Weights of a small transformer language model.
Architecture: rotary positions, biases on query, key and value, capped logits.
MLP neurons of a small language model. Each row is named by its layer, matrix (gate and up: input weights) and neuron, and shows model dimensions 128-255. Each number is 500 + 25 x the weight over its row's rms, rounded and kept within 0 to 999. Numbers have three digits each. A neuron's up and down rows have the sign that makes its largest values positive.
A block is one neuron, or neurons of one layer that tend to fire together. After each block is what it responds to, as a language model described it from the Wikipedia text at the highest values.

L3.gate286:506473476516491488494478508502523503466464447508517515523491474486520502503443476502513527492468534518502480499493551490515481505495486510455500530512547515491499491506528474494498515504482580468501546478518511475481515487501487499479457500517533555504482485481507479507474493480553498476503489549530468453465515512431508493517523528494536529477530492489496502490522530518494541462466
L3.up286:512494537505485495476516518483526494496465485508481501462503483494495488506526464511498494474493518435521497527543455484448489515557502514486487487513482493497508493498500504544507480406488538524427529487474515496487543473516467518486476536535483470514530505478486526556502489517463484543516514532425490499497500505497466506504466428427469519517501429493498506479497505504502505495480
Description: -ize suffix z. Mostly the "z" after "i" in American -ize/-ization words (criticized, mineralization, canonization); also other mid-word fragments like "ra", "ip", "ou".

L6.gate58:503472503524503477533517499482496482515544509514496524515496513510480469497533492495477481501557520477487535487486445501486523489520459503482513502508450531514559485508503505459536551498520492535505482498512494523483498522467525492521525487457522504519495489501449510455456493483481477507521506517542485492525474522493508500498526522527534513482518536482483490455430491554543479514474
L6.up58:483481480479521503472530510513490485466468540531514540493509535495498465472494476497487462508540536519478488498517480489511489494500453502498522490501478488495510489521515545510541535498495472502550493523510445520501516504498558518533539505471489463497498505538515496460523544491509511492548526532506484431526484513489468536528508502556538511444462500474465482510485504488496484481503
L6.gate135:505523462463455513541528482476502475516479520515486524528485485468529458466519537502479490493478520502513444509510474562523534529489532497472495532500526490508517484487514470453477484487511520473511518532482431512487541506492519495540533517486494499492529459494475486462501528528482497474453527493484544536473478500517534473472522520473539502496444470455487546494520495482474502510507
L6.up135:475468517541493498506495510498430457443442543462508489522519486530480526553528494495526506510526502456519514469483509532517500465484527512530497524489505495521512488496499508513536547510546445496522472497490499511543539524502477503495518494541473514504511494509475554530490483495492504545512467505523521494504565525517537454522492492490501466495487555482504532503497530494478488580508
L6.gate180:520501509512468513547516452477505507480522522502521475524517482468563483499581456508502492484536534518486454540539476496558459517481515518471492518491486470541466509532538494487501558486501449516505491486501468539507545486528491530499523509521486502481461489484480516460510513530507529503545464493491479435494544518476456509524521486484549505484485482505488502443494491464506480471474
L6.up180:522502501504525553488493515526499487458474505471509529500525542525486528504549527509456474494451488528485479529463477473489506428508506523464518454489503438452515479502473491505518469493508501548513492496454476545500490546502489475465532533506501532492531500500478504510485483531478508497535544497513484511484534531496532491534513490491468511462467503455447543489510450478498521518506
L6.gate258:488499530492489512503441518511472500511520509464535484455450451531507526524502524537505523532502506457450483509508528508523508488482479510462500495474532528433520514478530507431423478482524517509511489495488478478512525509529561471516521514485481519446484464497505510546496485490528496506508476539509506470504494518502493530518505512504477495491493489471508477518483468468465506496475
L6.up258:486512515528532507501515481489496484493447498477525482530491501508511486522462500504521490542508479514505476447553507526536465471501517526513524483515528531492497485525509504510480515495512455545445486443505533506506507503493502481509469505483531463517492518484485522497478473490489472535465515497514516502521510455512462505478486521520568511559494464449479499488467519475496508509493
L6.gate460:459475518488461474517520470500488557487513492487513511493495490521476534511515545493523485533505539449507493489526480484508472500540507503542504550500522474503511508523504507487559525462470498513479474544492457525506475491527512515517541509524490551513494495469496510486465456466518523481489502518502493485514463489512471468511512487492500497450480520467506551423494453538512478532466
L6.up460:526452478517485515488491479487509509489498511496516504471461513491511497503530496529536511518513520482439462528505464482500524513490555493475460524526521485492456465472497467479482516471532457525492496523532522507508489498458484518506484509455516509486531506487523513476536559528493540547487503484504488504507505500489533508499516506470519479484506523479504468486464492526515511509503
L6.gate543:484469520495488519526495478513492484513483525514484479469483475510504507509528522487498488505510493450498507559541476492513531434527540478523467491502495481527482498430481514482503490494518465493505489543481484492491466484518506484499517523501509528455462491504470501518476523514508457502510504505462483488447495475508536482531517507493548491514440460441514511536511481500466481483494
L6.up543:481530533527495478537485496479469541474499515519553526522486510513472485513535485527488493507514445520478543544489487541492482482522528479541519537534487485489485506483485458483526474507538475491482496474475479493491498475562524508561504559492459508519474522506487467480486519489515496508508456490432492491502500537499500468492546502494519502500488486503446488504478504501485552497460
L6.gate634:504467510461541536517451479479444482515485495530533490502461505518517522444456536446483529501513498517455501475535475536489497528478510443536502546506471518484476510484489467490517530471456471544506518494512491489490489487505523510490510474481495496494492465465506515501507496499509521441520495502504527487514524488497496505486494501486550455506524493466514499513471474446502450451436
L6.up634:497518474490512483487507493463515457473531485485523485512499501565508503533519514482468543529540493488494463505514494481534502547502509519525467505488499435527504498464481478455489503507501538500478467505519545514530483503499505489507529527478498522545478507490483442537471505472520457460517511461457529514465565482525460568513513570491483506500520472499467544510501511512511495513480
L6.gate696:465542463525507543540477495488486474469486511489536538512429484459490501526527506514525488538489486509499520552519496538483470482520513486526506513516508484518517489499454522516543533502534452505519523521508494507486525553481507490483540518478500503446519465482474526495544463486519482483538510497504481513542505465494499511468510510468498534536457456520482496470526496538475483505475
L6.up696:516476434484501503449541502513472496457513520518525520506505500516499514505523433516445502478510546507499507507506469526534462473496522521516473545502496490537512511521458507494463492498496516472476499468492518473501487481444511515496490531463521489493521500504489509503518490492494473559493459480452492525530514517447479487486501487482487524475465479480523526495469500524466519461471
Description: Word-final suffix pieces. Final word pieces that finish a word split into several tokens, mostly noun-forming suffixes such as train-ing, preserv-ation, equip-ment, Protect-ion.

L3.gate316:450453510472495529527549475531486505527511481493497532502539533515503532479501514501460485476469517533506512476485502493476526491495514510493512462509513506496462511527530500485507516494531516519472496509501541557487509528543536483490527514494546468473463475502515513483498478512522503456498530478453489514519490496472533510512559478452485504516503547481500502535519507498505500527509
L3.up316:474488509500519500500560514456511513493467514488474539544482498573501531489494501497532526508498526514507499500478537528483494493513486521484498516480460458496524541492488509501469490489542505518490523525499516501486535466496450519475528538489495469479509516504530475475548473498477498456502520475501466466500499454507568512516472452462485500497511480476488474496491469485501476501465
Description: Mid-word continuation pieces. Second or third word-piece inside a split word, strongest on "g" in En-g-land/English, also date commas like "March 3, 2020".

L6.gate123:470518475493485526513509510492508497498566459525500494485446506565500507487456556523498543506533519468542523485517529526529505453517535477505508518487497506533522463493496512497509491477493520519493569528497519488504527502516543499511489490517479467512526506487557514543501498494474501455534577529456525489512464504474495529520483514511451499501504470476486491476511508467512487477502
L6.up123:517518516527488516426476515521528484502498527463480501471467475487525541529540485550524532507522535468496507512523475495519488486485476499498473537502489445544492529520483533523516535507507468539510496522442521532526534488498423503482507491467542504502537496502497509544522488468530524511487506494475538528504550491514492460507506522475496561480506512480499506512513483517520460498511
L6.gate242:520479516491482482492462527526452482498529520477529498480502515558505527516540503510487447510473510515492438498510510507499501484486423477499488478544481505488486464508488505534492475494472480465509582518481536509537492526501523487470460461517530559459506462522553502460526484486447471542518503495511523543538516546510517477485537476460485458499433494529501507510500513539513504473498
L6.up242:445479496480518520471459490521478444488491488482480522454522493507500512490462460535515489492497506478479506523488525509489534532453490531506487517523528481485478479503468468510526507470502516514531533523533483514496463502528500471492482507543529497500517516434508466508501505516521543519524482510487518516494513515447511486506486495489479477519480451488501528528519490496527461495510
L6.gate306:472526500523515506459467493496487519533532506461490482530496465547513497528490490464497534497498513515526490489534526455473458471470455507463511506558486518496523513486466474519489515472523516465512480509505432452533530523521478543519502510544493544503470468485484519527478487511523502439526496533507521495470478509479474487487501492531450479455476535495506517510426469474517464511495
L6.up306:471524484451526466503544511491470523496512511497488453510506541476513491492502499482485502494474518475560508510463488505513504511443523552490466479452529518510531481479491550503512498510509533518520535498502496527502480500465506493479505498454566514486474502516498471493503489496540527537487499529519463456502537470520474503467503453514437486503494499457476495504493509459528506544498
L6.gate393:477554529506467525501519519527492509537465497534514509512507509538539482497508475468463484505528506527524514500532463524539496481504458508474514513485486505484478463480521493520478542468499463525563534517506516496509508506471496451487510499559529502505532471511562473471542467529494543514512514518554511487502501531531509527517508558500506510504489477534459467519498474488528476499423
L6.up393:498486513493492496543496500508498488473469505518538490470472481566486504500474482499494525485577544497487474489511494533506501510509496513480517498476475487540470519451515499497523509486506508497487529460475519474489513458553486461477461438493476528502483513536465523486506490469477548488471490462506504481530497513532474503433509469534502510482511498497500482466477514503559495511471
L6.gate408:493548515542521487562529521515468513499478515496462490509497504536516522440499492524522542457506481490491493520523488528511478488461480506491506581494468496513485545522481508496474506485501474439506513442497532522495541497513514453506521485542542463546481501496509502512488517487500570485486498520475476504497495475483501487492481483519476515529494477515473492473509499496517513491484
L6.up408:493524504482493467481525494487509503492434543536505469514471491497475508520472511524459517512509495524488551479461522517453497477532486531528517538488460505510514495517461549508498493456492483494493522485475471511537505498524503503469457477532515434541512485518495468473505465548503509498497553493498499504496526471522522477510485532480489503481465467513456518466495492536481486491515
L6.gate427:490528484459516506502513519509496484464465517531494476532439480556532520534485455481553558505506498494559444510486565497525512521509491448538493477482510497508475490488472542505512485460505496477485520514483481512446475485482490486506491497505535514517506560480491509466535522504478492518491526516527476531465523506503497500489526505501465507533475497439481482507551493497550465494480
L6.up427:496502534467525488520490488504538543529521519491482501499482466472520515489518488467505509520514550492511480510539518437554541517466518476473528534546486485526500538534491468528534468466459468501515501502469459533477540537514509500511479494515534485515476486534491507514521519493508522518505499482504498473492508524519511491484442470523471504510467498508477478496492484498508485489500
L6.gate437:507511538535463513558544466504457511519498478521503496500486501542499487523477486481533514532481515550483489518502532529517527514501540505512527539486479526513494473485517542480511487482528500524520471510473526490566529486497499461469507444484477513489517503498503491481555488463507467463519537488498512546494553546480568502502496471520493504485483482507475509496502484469484481512497
L6.up437:492490521527504491483516531493516519463524450459462512464530519457485449510503503501495476454543548461531575465417478524508496491475434492516504511509477492501510509486562485514521516485461475514509515447518522467524538519460519481504463463511497496513521503547516527481508481503482494489468486533533470535532503494507487508537480506483508518483508518466504507541515540550464497492477
L6.gate664:475490486533531528521531559515517457452518459541482474467513494483506501481526476505535477521460545533511487536550488505528510498474499493487503511530481465503527472515503523456549526484496477520528543480501482487523499481498476449501508474498523481522568513514498502464501512471456525518491525500514506523520538484495496482484493461486456485511477487507490528514532550510492505489480
L6.up664:523484468513517551453519474497507510540510497500479481489515491497538497473500499508506476513511498456505482475514520489477503521527513495553446530469455469488499498490538508496526512514550508512492475497518496505508496493477517530529503497481499539489477525514573505551528510507552505493522519513494523490440492498476464526554499519441482528491473507493504481532501457478505499463497
Description: Month-name endings in dates. Final word pieces of split month names in dates (Octo-ber, Febru-ary, Jun-e), plus the following day number, and occasionally to or table dashes.

L5.gate35:513500489494486475495462474517485501519461513492524475498521533539490463489478488489527490490531497528490492527477504487521506551425457492480468529475444489516459547480507478496494534540508469485473452518527484511497496505488510523513503511492529492479509517524519512476497502516494502465535504528503509506512471502443526539515514544509500474517501466417553477527508490511532493489491
L5.up35:513500501503486490499478474512510540521473491552486465526503492503498513522519527467510509503492490498488523515478511533483512510487477494464459456452472449472462482495507502473508478496513473524470513490479489532500523476514530502513537531459451506466477551501558517478450485471486505530495487518524498494519506487518495525463522489455467476528483535501486503500508540470584504506426
L5.gate220:533504472489460468533515459435520505487471464486499493523505541519510507502510506498499496513496479481499544496495525499527481454510443517506503495493517540520457554526509494527541471506532493491554483507535467502514443519484535482543498529476529468479475454520525513550482455503526491514504531532481500482498522523483501517491460523495509513536504474503504524485510502515502478498482
L5.up220:478495507502467507505510496444515520498502472511506488529541515485502459532527525477528507470437455532497491482481493537482446477488507486532451504497522453494461513521486517483524490482491551458508490528506475532521503523523533533523486516493509508509477518519472455536489510484505473533516526519509487472436493510485512503464461502470512506513477473475497509539500546488494502530434
L5.gate260:498505495517514489466509501511505523471489507538500492448528515477556505520541451530473498471490491483487514495494524541477492506525528478516476520475470492478485471490490542501485491468500511509511500459496454522486551495534489541527501502516532533492508486534520533488516494524505508482500482488533496477500535461488518532491522466478533480468531507480499430458508478484487515482479
L5.up260:489469521552450449512505456508531472498511516530563453524501479497518545537484466471486524522487502497482502478472506489476510483505528515467469482495506469510469496468488499533529532501509477449486545495508505512487499536462522517515483496455491495501498485532518500541492537481537473477525491473493514519468494474458549527534539454505509520481511524532487478507510489529496498540510
L5.gate277:474520484504468502523504469483517521485486515488495508538490507511519504489457518511574487463501498489481526473507522518532533481504528508462482453527514482438482503530484479494517506513496500485483503562482479583534449535504510493536540452509502514491492512472522513545507513482514501517502559511522473516502462495480501497469487478467513515507537489479513514478528480485508493464512
L5.up277:507527486500496511474510556484494471448510528519492503498506519528505528479506528505485498502439533481446457494485523503534520513522514519495517486509509507512471493477505501479465515536488482469521481523496454490494476485495502520509523501555492505499481475491502516549539483482514525530525535530531462505513458513476489531494499519459499489438508521501518498485522511484504517534490
L5.gate295:527479561465516510510519530464503480454495520504444454534543532485487542487566507483479464495477507514480513474515524472501523501492450501492444491507457485504517523489488503521528483448527503485492549526492508497503467483457490475511485454482498492490481533465540505488501527459495480460509458515512559459477515526465489488476507491502472481484529495507500478463481506492504501494455
L5.up295:525532522524510518519563452512547509489469501525513473520516549495508518489487520501534497500521474503504485458500493481541513441521501447470486506508475517508457493498503466518539534471508516472490517545532440520485465526504541474529514504487487536543464495495428476508512521478450505447519443529527482530490530546499504509460509536515538506516528471494522539510496489500502497483522
L5.gate305:506483521528500517499530515472531485484561479493527446420485541499506526514495541510483479526476459517471451519544512500511485539503497493513465513496507432500480482562520483466492517466460474498523512491522524528520491477538519503505496501528516496490498503508451498473511533466491431484487508492508504546505536472440510475494519483493515515486512496537475515536508461526511485467493
L5.up305:546555478495522475591505500513500501461531520505530504482492528487479483466526517463469532511504496494484511502469562489512467464516517471520519484464449510492528473517504526474513527477522470537548515499515501511518449484511497509483532495509477512509469527520502448515501486520487517502489495533536492494497512497508445470498527519486525473509554514473547497488485488521516477521458
L5.gate530:505480441529498516524514513483526515469497525473512512475527468483520529516471499526504528512480478549458494457525499524437485489487546506544475477552491490496498509499505443519518522501515479497502508490465477552515531497522528509490471507514480502520544501550500481527489540553543495496479491503507530559479536487484535503518553500492519554458514474518475453476499465517500488524504
L5.up530:480489503537499537499523506488493475470483493521529489498463482494512516508506464491491518486451500494470544523512491493509533481530520460517503454513499494471496482463522510510478486535531495502461512495497459554546479484451499511443481494532526510508462472499472497508517511477450544488504501473485466496515496527467510477468496483498533497482538547540504527460512513519467474490514
L5.gate694:495503507511498488495497481551482457508468496502493480495499460500480502464505476491522502507468526490475515509498460528478518463519476497512495477524509454517499473518513505492507562493503499523486500484457498532499460471468467476509534456549491545495488519493456492510485494473513523483476504469524517533548486449445496536462512532501478502507494494530507483497490459523519480482505
L5.up694:456472483511510511533498530476495495494489483485517496503468500483525508440478532511522484505525501506438472470511491503560543544529505501516446536471503473520480504507486499525494487476475494485518587519533468489519501507519544507483538521455472482522459499483498490521489462488521503513513511478515510495527514511524496491531483532479503522454510483544474482454525512541498481487483
Description: Word-completing suffix pieces. Final subword pieces that complete a common word split across tokens, such as -ive in executive, -ate in associate, -ge in College.

L6.gate56:500500491533519519538476506454477513463474506488462472472467507473456541505521489494531508499502489549463473504529515495555498507487472486529552503506507509525505527495499489524466507459474514518504530502501470512535521477489535506496549458530505501485521497502524483513485521488525523517518474462482502534490521506493523511516500469533472470504516478502473491504496537461518468492554
L6.up56:496488504512487461528508500516472529550491486515494524498491502488464516497492523474485522503509500499498484521517514465555551524523496451518531501458500554498496503489467463478478490567513515519453506507488456519481503479502530472506502491483477483520496547520540546482509536503483520487531555462530492525470482530491495522501521508504467498484489497482453507491471492508500500515518
L6.gate76:507540490484515492481516454522480464465551507494522460467529491494523466480491499525486506512518522466515516514470506536539516460484494469500503441520513523484535490467500477480469475515524461548538529486510567506467499524490466496532467465534498537482525500520464513489509515521451523473467517515451474496510527507488537472474506469485469529509503520464435523502467539499472507479518
L6.up76:555507477520503480488521491562484471518493518475479498423494513479437515497524486486498509521483485532498500451529525508523534496515486510461527504486491472494532536517524497491509533460515509515467512474483475539470524509492517495494518484466512481475501469465525481494540514531493504523493485482502537524562453506507550524509559479523445493517479520493477495491477466500474507551511
L6.gate327:493502499462516490493495519504513488528444473511536482472510521486514496483482489518492447487504467495458509500497542447527450506515549529518573523515487558507487512480506494516468520517455496533534511531492472502493498489466531494474481502508499532467509488474505494496537472513537494520505488498512472485467493473481502508519503509454480520441519481522515488450505541486478469488512
L6.up327:510593551477485491490487475470484535518467524515517493502510444503498493490481495517469513504483480563482479494532506495484463480553513491531531511527540513454494498464502469504469521492474517508491524531509498520507489502471522483482511476498529527491507519484529525494528570528467523508494510517511503535498540510531514492543480488473508503453474490435535548494494473536494467497504
L6.gate406:503546501467471500500521523540515515550529526539539526500492566529483468492499495509519520475522498554497507488463471500475518531503523497552499513521487471495535460478477484492559534507503522488484502503489500527542511517515497482552486550524538483550460496525481553445512504518479481510498527534509486476480519527496503488487517485486533474484514474473531510494499487534494516503492
L6.up406:543498543517485494493467498478458491481521507507487529499494553463473462479503469524468485488506511525467525525516511492495537517562487484506531516509468476495473500516488495511508501522514555503504522502540463545511492458504504541487516515514484485515489484497474490501481515493490459493507498500479453481502544534494541532502496482516481484496522474446489471511509470505545532468533
L6.gate468:484448496499519508507517528481488466461496501550478420445540532493523477500532493511537540486489485480480454517513504449536464520481511487502506484490448534533486469497474457486526511489429488511493507513484501503489497477480544468512462493484514485504491474455486509526531528498544528505521540487515481510505494508509497460487467467525506471529501511511464508480532562520501491523465
L6.up468:490509511546492496489505537511507486535505493471479449476452515487485534475498497466494500503507465492491483536518470484465489505491497471504579471519493499470521493449495493484479527490488503526499474448508444485566433480516494505477469513482483485476467502489471455534511492514502525513502552524505514555483464548476525475464530519495489474475507517476487530488472487513490474479489
L6.gate477:481518515448545473524536525493514490474505493489467476447454495513554508540540537477486486516500524511505492515493499503530564500539486532508521490530488513519501527484528471502481513500489453513535478491457531509495493516519506465476517488508517496473504456500509505505506529493485517498432548497491514542524496457440489508468490456454510507508479498479479492507510517522529491456530
L6.up477:519520549511520492521497434535498513529493510525498494501518459484480521476466507487532512466540489519524453527504481483473540488504494522532486498488494475507532457521461529513527470521474450513491511486467487545475474467516539479491511528520530465539496523535504488516533500466522563542461475497506477526464511507491511511522487486497508520468513551519546513508495521517460504488497
L6.gate581:498528498530515526511499493482521451527506481485525516477488514465515494470450465527472466514513491483459510486526472484533513485504501496470561528512476503521500491499521500519476528489466480532452562529448505500513514503506517493478452511478502456501487477547479520487494492493527497515502511462472478459516486475496497555472497494552545513464502560532497474493445501458475487491531
L6.up581:496517514498523513520480501480503512528510511469527443477512538486530515503536480532500468454521510526505494543481473506504488470485488510515489536486518559527497471482470469486515488492517469518510473482542542537478500460496490549498487537488507483495481476511512519487475509479552478501530484552482511454508469480493511497535499501485530495461478492490534533479526462537497468521512
L6.gate681:473500485525464521494524566553479530483491506534504491528463507525499469541498506520537483517532513509497464527492513478531517524554467512533479523520506494484527527537496507520478532549478475476515504452488456540492476499519497506495467497474508540497534541519476465510467502496527495476501484487493489497525526510472517522491504527518500530543543494491475498522505520497453468521485
L6.up681:496560492543497454512503468486484523501548473494525481488490480523503496547447460552511531504528512510507500468482485496493513520544478488528469469501475505505488454497504455528489534489487525478523510484519494505511483457511462498510507505515491542521457491501486498511541467481466553488520486514469457518494502517518495472504508480480551521517486518464524510472512522524511493514553
Description: Mid-word verb fragments. Word-internal fragments just before an inflectional ending, mostly in verbs like capt-ur-ed, purch-as-e, acqu-ir-ed, launc-he-d.

L5.gate284:460530507508532476446508502511482484505495463479469489466486482466484526470514519512491528526540481494516511528479502533531456543503504475500455550492535527517491477485517492515526517490485527501515511526481515501499506504516515489506490552538523496526496497530499489486483490515503493499501511494509483511525553508482468474519479486499482545519518475510486479487490452510516490544509
L5.up284:491516490502498466471571472515522497512520541516539510518474472558538495534487492502510471487498514521502475518504512509472494485519495496486517500491554546522531519479482497449513481483484523498515465484492475501537524485502502502468485471475424528502524498527548498481488494514520487474476497502520541503520499495486481502525468515498489493480489409493500527476488498504509505493467
L5.gate297:494474532516520461505520509491486542489476514529512518493501462517495496517548499483490532486513511523503495534481485490470548504476474507490512518497444478539537532462510466477481485499510504519509493501484511465483462491549465487482497492511516468477514524468503508448479502508510571494535461488483460518515505511520513457491528510538500501561541478510515498515507523523516513470533
L5.up297:511506536510538501491500518499502489542469469480502488470518478515470500501486480509498496524479532469501485495521515521502568505455475511489516470480486505529551531509496469492529471494498540481479553479514529479529515452547514501499519479470466452513512489507493529505504527454525503501528508485478535510488500514478448487525496536477540495508491480562492542487524529516521492468500
L5.gate479:525504515499498493450537474496462498509507510500472474471511454498521474508514492466496488526563497470509469484529498491491473522501482502470539490511480473512526497460471510508473552532496505510446452531507496474522502470497515486519477523527501524525490543494503478478510507507547493464517497494536515463507541518455442521507484479527495481555506517479482524468504524499486481504466
L5.up479:511526529516491464485467472493499502536487471483526504491455512528480487497469525512497474498515467487531465505501576522504494540490503521537478546440527533513531542475546524540535506489512543514509510524532461484462503500522502488516555503516484464516499523492486547554496509442496462493505499455532556465493509514457500475473505507500494494497498556503533504457509534502510501497457
L5.gate484:459505500508501488491511510500493517490545491539514498501509463532495508471510519509529498522503488499481518497485484493489432480501486549478568518506516506489497486505506519484510509532462562533467497493523453507502489518530492517459509499437525523496526490505530452491529503518541533475506528467557505505500477551460554484491485521469519460495516482489472530508515550535496494492450
L5.up484:539492548489488468487507512516510531512500509558462492505462510505501542471539512505490534492545546519526497500484510474496452545468487453487540522470556502490485502535525486529522497495527526506479514490507461453474483464478518488495484532509524482492494493513528515454481515511521519512490475536481497442531557547519486484554484490532520482504511490497482491531484527499510482495479
L5.gate541:540487469503483476511542482529516465533511501497526533484508516510473487500491531503487500499494457515469532500482517486529505510486474452464535535453520484491509540507503506530520501484537483517548490508495490575503497535539489494507547477502516516514520515507511543516520550480529476474491538497489502497517495518513504478514518480504471527514508498468547479488500514531522457521456
L5.up541:517482486498487536505490495538466486506535517519526502505494478462520523486509563537496523503536482483508491504489475474530492522489480550455498514471528499502511506530517495493569530499519510507476507516491484493536481475499453538469509481453470483577482501516486554487510499521534509469469501485520543498502521469524466491501555459535502488496524537505478490507509512500549486515465
L5.gate544:499498517506503476506487475494461482525490493505505489524538563550467524467497490508533516512504490485531472497423474457490529485479455493527522498506507468512512446513498528527496509454501578501510524490521484477494526523505514520523582454496511472504511534481528487500502555518465475480485506498513467449498465497478532502498477524510508551439489532533490515481517486490471509482515
L5.up544:512494472546503470546547497468537493524566498529496517472454506487524511494481526500503517484505493489457447470514440506548478555518517496510510481502530484519543455475508516517472510499497456493494469485516518531499527513508488485488442484491484493518504522481523504468482488520488505508498520482533503549517493527465499534502468484498510515500508486502529511507504501529508504467495
L5.gate561:518512489532496506490526486502504474530544524526501548496463498526455530500474499494508503477545509530461456498496460458528520509495519459547541516448510536491500520541472496524523539506472503567503465467523483526517484508558444509502494534475536457534501469521521541495465522499492520525468601485518484484504501491507496514512514522526450502503494505517554502511504518486555518461451
L5.up561:506498492517505524540512498491511512494498507512565544503489489491491463472530466513497514535503510498503445553481493493512489535526502498511511522460472504510501491467463495507511478482512546517500478489508475512499497516489469526515499443485480489522484546550541548507506509520496523469488533499503524525533499499504509465521511481512470526492510495506511494473511548517497511498488
L5.gate663:517495483436529449498528468525494490540495446538489481530510502522513486518499490504480459479490534470537538500507492514540484519489504492550512525502460514522496525504501548520524513461493466486502475499468528481512501495503509479498476528522470512495505481488493475474473480527521462465466573506496517477490480462500485508441497467458485508487520549498494521486526534552506497520448
L5.up663:504510474492497507474536548495495534498508513479521471512513495506493478509502506459543476493526455454527462543458509506488553501482541490499479547541514518512469518498502507508523526510498483476498509441513502518528542510501472491490522474519478530450532535518522515491502523511504510522469504490514497531531492476475470488467527492521528549488509499452484500527515482510517497520458
Description: Mid-word stem fragments. Short word-piece fragments inside a longer word, just before an inflectional or derivational suffix such as -ed, -ation or -ing, e.g. the z in critici-z-ed, the ig in invest-ig-ated, the in in determ-in-es.